Weights of a small GPT-style language model, trained from scratch on English Wikipedia: rotary positions.
MLP neurons of a small language model. Each row is named by its layer, matrix (gate and up: input weights) and neuron, and shows model dimensions 96-159. Each number is 200 + 20 x the weight over its row's rms, rounded and kept within 0 to 999. A neuron's up and down rows have the sign that makes its largest values positive.
Before each neuron's rows, "fires in" lists the words (lower case) most often at its 100 highest values on Wikipedia text that the model never trained on; "fires after" lists the tokens most often just before its 100 highest values on Wikipedia text that the model never trained on. A number after a token or word is its count.

fires in: "0" 17, "9" 11, "mi" 6, "sq" 6, "8" 5, "3" 5
fires after: "." 36, " (" 17, " / (" 8
L8.gate444,184,179,217,212,218,201,217,204,201,222,192,213,202,214,166,175,192,224,187,204,210,200,190,217,228,203,210,160,195,211,211,214,189,189,193,211,199,211,203,198,232,207,221,183,182,206,213,207,190,205,221,183,157,184,220,186,185,234,181,185,199,223,212,184
L8.up444,225,228,186,205,190,153,204,199,216,192,189,203,213,181,226,190,194,186,188,190,172,185,198,213,224,211,195,195,209,215,199,169,215,187,194,186,226,220,221,192,193,217,194,239,218,208,227,179,176,182,168,203,204,220,168,199,166,214,158,175,192,189,207,215

fires in: "2019" 15, "2006" 10, "1974" 7, "2022" 7, "1985" 6, "2014" 6
fires after: "2" 59, "1" 40
L3.gate219,184,192,182,218,228,198,179,184,171,216,185,214,212,206,181,181,170,205,202,165,192,246,190,202,166,223,189,198,220,232,228,191,199,203,216,211,170,185,183,207,200,224,162,241,177,229,191,198,215,210,240,216,236,214,187,207,189,210,184,186,213,188,176,205
L3.up219,160,208,201,200,227,208,236,179,180,193,200,208,186,169,224,181,217,200,249,190,169,198,236,175,207,150,198,175,204,191,217,194,192,213,182,201,171,186,199,232,215,212,218,197,191,191,188,221,211,242,211,203,177,172,209,206,256,189,207,192,241,211,194,185

fires in: "24" 18, "19" 14, "38" 12, "49" 9, "37" 5
fires after: " | " 59, ") | " 6
L2.gate506,229,190,234,168,207,209,208,227,179,190,206,188,229,186,165,227,187,207,222,209,183,183,168,204,182,186,209,181,197,196,236,182,189,175,180,190,188,183,216,220,209,180,225,212,179,179,189,210,166,181,195,199,198,164,197,202,188,203,225,229,250,186,212,212
L2.up506,225,197,205,207,228,208,200,204,230,230,201,159,185,222,172,187,198,225,215,198,176,169,206,193,208,189,191,209,200,199,144,196,190,207,200,197,191,186,205,249,244,214,163,246,187,163,220,200,250,232,235,208,189,197,166,197,186,195,200,231,231,180,206,240

fires in: "club" 16, "film" 15, "building" 9, "song" 7, "station" 6, "company" 6
fires after: " The" 17, " the" 17, ", the" 10, "The" 6, " of the" 5
L4.gate394,217,151,228,182,209,196,190,209,238,189,218,246,203,208,193,211,196,189,188,197,181,195,209,195,182,199,232,181,218,223,174,185,213,178,199,199,185,213,191,209,163,219,207,186,223,176,198,199,236,210,227,199,189,237,223,194,203,161,197,245,203,192,188,178
L4.up394,215,177,210,168,175,211,234,240,206,199,207,238,191,198,225,220,164,227,222,172,235,225,160,193,196,219,203,218,195,213,179,220,159,197,216,213,189,177,181,227,195,188,233,205,196,215,196,159,188,213,226,215,226,203,231,215,230,174,198,200,180,178,207,190

fires in: "2019" 10, "2017" 9, "978" 9, "2016" 8, "2021" 8, "2008" 8
fires after: "2" 64, "N " 9, "1" 8, "95" 4, " comp" 4
L2.gate344,207,185,194,217,232,215,226,170,190,189,211,206,182,199,213,192,211,213,233,206,239,217,231,176,202,214,166,177,223,175,234,179,147,220,212,222,195,202,228,187,211,190,188,185,204,194,204,187,177,184,209,226,205,184,223,232,173,203,178,207,227,217,189,210
L2.up344,194,191,236,233,237,203,236,174,209,199,200,187,206,198,208,216,206,181,214,195,230,220,209,195,189,202,177,179,205,153,220,174,189,181,216,204,185,219,238,177,205,175,196,178,211,172,166,212,199,178,223,204,226,178,207,227,174,220,207,168,240,200,220,230

fires in: "2005" 12, "2015" 12, "978" 11, "2024" 11, "2004" 8
fires after: "2" 59, "1" 22, "N " 9, "95" 6
L2.gate504,222,220,216,210,225,185,220,158,169,204,189,197,149,195,213,199,221,197,212,193,201,195,218,227,207,204,212,177,219,191,229,176,207,242,228,194,210,160,235,187,188,181,197,200,199,215,190,237,198,177,199,218,173,188,159,193,210,198,174,192,213,196,171,210
L2.up504,234,204,197,197,213,169,226,149,150,205,194,202,168,189,185,227,223,219,202,191,208,224,216,203,214,208,203,176,221,198,221,179,200,231,220,187,217,191,232,193,192,187,186,199,191,230,180,216,201,203,178,206,173,192,165,202,199,201,198,183,225,204,197,206

fires in: "0" 43, "1" 9, "7" 4
fires after: " | " 63, " M" 7
L11.gate189,196,198,204,204,177,189,191,266,195,228,215,207,207,195,206,203,214,179,217,177,195,194,182,238,215,186,207,207,187,231,204,195,214,210,222,186,220,191,186,171,189,200,195,193,153,188,208,189,211,201,186,171,186,214,225,170,168,196,171,204,202,218,228,205
L11.up189,188,205,204,175,204,177,190,241,156,154,204,204,229,202,193,175,200,163,232,184,196,152,199,186,245,224,194,204,214,196,197,199,204,208,187,186,230,196,188,195,207,207,224,221,220,201,190,190,205,194,200,216,160,172,247,173,143,188,182,210,186,194,204,215

fires in: "38" 15, "34" 9, "that" 9, "45" 8, "29" 8, "37" 5
fires after: " | " 60, ") | " 14, " Th" 9
L2.gate114,217,220,189,203,218,241,189,196,221,196,194,194,212,220,184,202,169,229,233,209,196,226,208,192,185,201,183,198,201,201,204,186,164,161,204,192,200,184,210,228,223,204,223,180,194,170,199,170,215,203,214,201,185,174,200,163,199,185,200,197,233,221,221,185
L2.up114,200,211,178,189,209,218,178,222,199,231,209,191,200,189,177,194,192,221,227,173,230,205,209,187,171,189,171,206,222,226,195,179,184,185,199,188,194,191,217,205,235,202,207,186,197,191,220,177,225,214,185,229,204,221,234,209,167,179,204,214,218,203,200,182

fires in: "the" 37, "as" 15, "she" 14, "he" 12, "though" 4
fires after: "." 57, " Th" 6, "ies." 5
L5.gate316,178,228,191,182,184,190,229,175,240,208,171,204,180,194,176,191,189,195,253,178,214,223,215,210,222,200,196,173,222,181,174,196,206,189,188,188,229,187,181,196,212,180,206,190,204,230,194,203,213,174,172,204,200,188,178,217,178,224,177,200,233,218,208,176
L5.up316,176,221,210,210,227,199,188,232,193,194,233,232,202,238,198,194,200,202,210,152,185,186,214,206,185,159,181,187,198,221,207,217,178,178,212,174,195,207,184,208,199,220,189,170,185,186,196,191,211,165,191,251,186,217,179,190,219,196,197,164,200,228,208,202

fires in: "2019" 23, "2018" 15, "2017" 12, "2020" 6, "2016" 5, "scoring" 4
fires after: "2" 72, "1" 7, " sc" 4, "9" 4
L3.gate423,195,210,165,208,219,223,200,172,196,209,221,213,209,207,219,185,196,202,163,204,199,180,189,191,163,210,188,187,246,215,210,202,235,214,236,179,203,197,207,219,192,233,207,218,208,198,190,215,191,216,211,244,228,184,195,197,149,196,211,215,220,211,199,208
L3.up423,176,212,192,193,189,212,225,202,190,172,192,215,177,179,183,179,233,199,189,187,219,181,233,206,199,210,168,187,175,148,222,183,270,200,218,204,223,175,174,183,182,222,246,184,239,232,205,177,207,192,193,195,217,199,172,188,171,212,223,208,225,199,220,171

fires in: "0" 21, "2" 11, "1" 7, "6" 5, "quickly" 4, "well" 4
fires after: "–" 36, " | " 8, "ick" 4, "." 4, " p" 4
L11.gate182,190,244,208,202,212,197,198,213,190,166,214,205,185,158,202,195,210,219,189,175,228,191,175,205,233,195,170,217,188,203,245,203,216,165,208,221,185,163,189,201,183,203,172,214,206,266,206,189,229,240,182,177,211,184,181,197,191,182,187,188,172,224,213,181
L11.up182,228,198,195,213,211,195,157,237,187,187,238,209,204,193,252,215,166,172,201,223,179,182,210,191,214,168,162,202,200,191,211,203,199,196,222,197,214,198,160,176,221,232,207,211,194,174,169,187,200,193,206,205,193,173,200,178,186,149,195,224,177,231,200,203

fires in: "in" 87
fires after: "." 35, "\n\n" 20, "\n" 8
L12.gate205,200,204,155,195,191,187,203,184,194,194,163,223,198,219,229,235,214,161,200,215,198,181,154,235,219,226,233,201,206,184,206,173,212,180,171,198,208,207,206,198,197,198,182,179,198,218,214,197,179,216,206,208,199,224,209,175,212,191,178,214,184,159,184,205
L12.up205,204,180,173,221,189,218,217,190,201,208,199,185,217,185,194,202,183,192,164,201,207,200,191,239,193,182,186,195,180,214,208,200,189,209,180,210,175,188,230,227,187,206,217,161,223,206,221,171,205,222,226,196,241,191,200,201,227,224,198,204,181,190,187,175

fires in: "first" 45, "most" 10, "second" 9, "third" 7, "only" 7
fires after: " the" 14, " The" 12, " was the" 9, ", the" 8, "The" 7, " as the" 6
L4.gate190,216,170,157,209,171,207,212,176,214,169,183,177,202,260,212,202,174,195,197,201,210,227,232,205,189,209,209,176,180,225,186,207,189,197,219,205,160,212,197,169,199,223,206,183,207,193,210,201,207,218,230,182,164,226,226,213,212,190,192,229,211,192,185,182
L4.up190,218,213,229,213,211,204,215,195,229,229,200,201,214,199,219,198,191,237,214,183,167,198,245,180,201,207,201,212,209,179,185,215,198,196,187,204,207,200,224,213,243,163,201,217,206,220,173,201,172,191,175,197,207,225,179,250,207,223,218,177,205,204,201,185

fires in: "in" 58, "the" 21, "a" 10, "about" 5
fires after: "\n\n" 27, "." 22, " In" 7, "\n" 6, "In" 4
L3.gate232,206,196,205,195,172,227,195,184,210,199,198,167,154,163,220,194,202,164,258,206,189,215,246,189,179,180,222,233,213,231,205,222,200,176,179,198,194,208,233,181,203,194,176,167,174,241,225,179,187,192,195,186,195,201,232,205,211,201,236,226,179,179,219,185
L3.up232,222,198,215,185,210,215,178,210,228,211,230,185,146,193,209,205,206,200,236,191,212,229,254,189,192,202,215,229,214,240,194,238,186,187,177,167,207,232,191,197,231,166,190,150,174,221,194,196,180,165,205,185,199,192,228,188,215,215,229,218,177,182,205,213

fires in: "on" 31, "force" 10, "microbesonline" 8, "for" 7, "forces" 5, "only" 4
fires after: "." 24, "es" 8, "\n\n" 7, "st" 7, " Air" 6
L3.gate19,221,256,216,203,198,213,140,189,191,199,220,205,191,196,160,184,188,198,209,220,225,181,218,231,215,196,159,228,235,218,190,172,210,191,193,218,213,194,229,196,206,168,222,222,211,204,225,224,208,209,157,193,252,208,189,216,183,203,221,205,210,197,203,215
L3.up19,197,248,220,231,185,218,188,217,194,218,244,211,209,236,177,194,204,218,183,234,185,232,186,201,201,213,202,208,198,215,145,189,202,214,170,218,232,183,190,193,199,195,203,222,225,216,183,219,188,207,159,183,223,206,205,207,178,222,200,219,205,200,219,197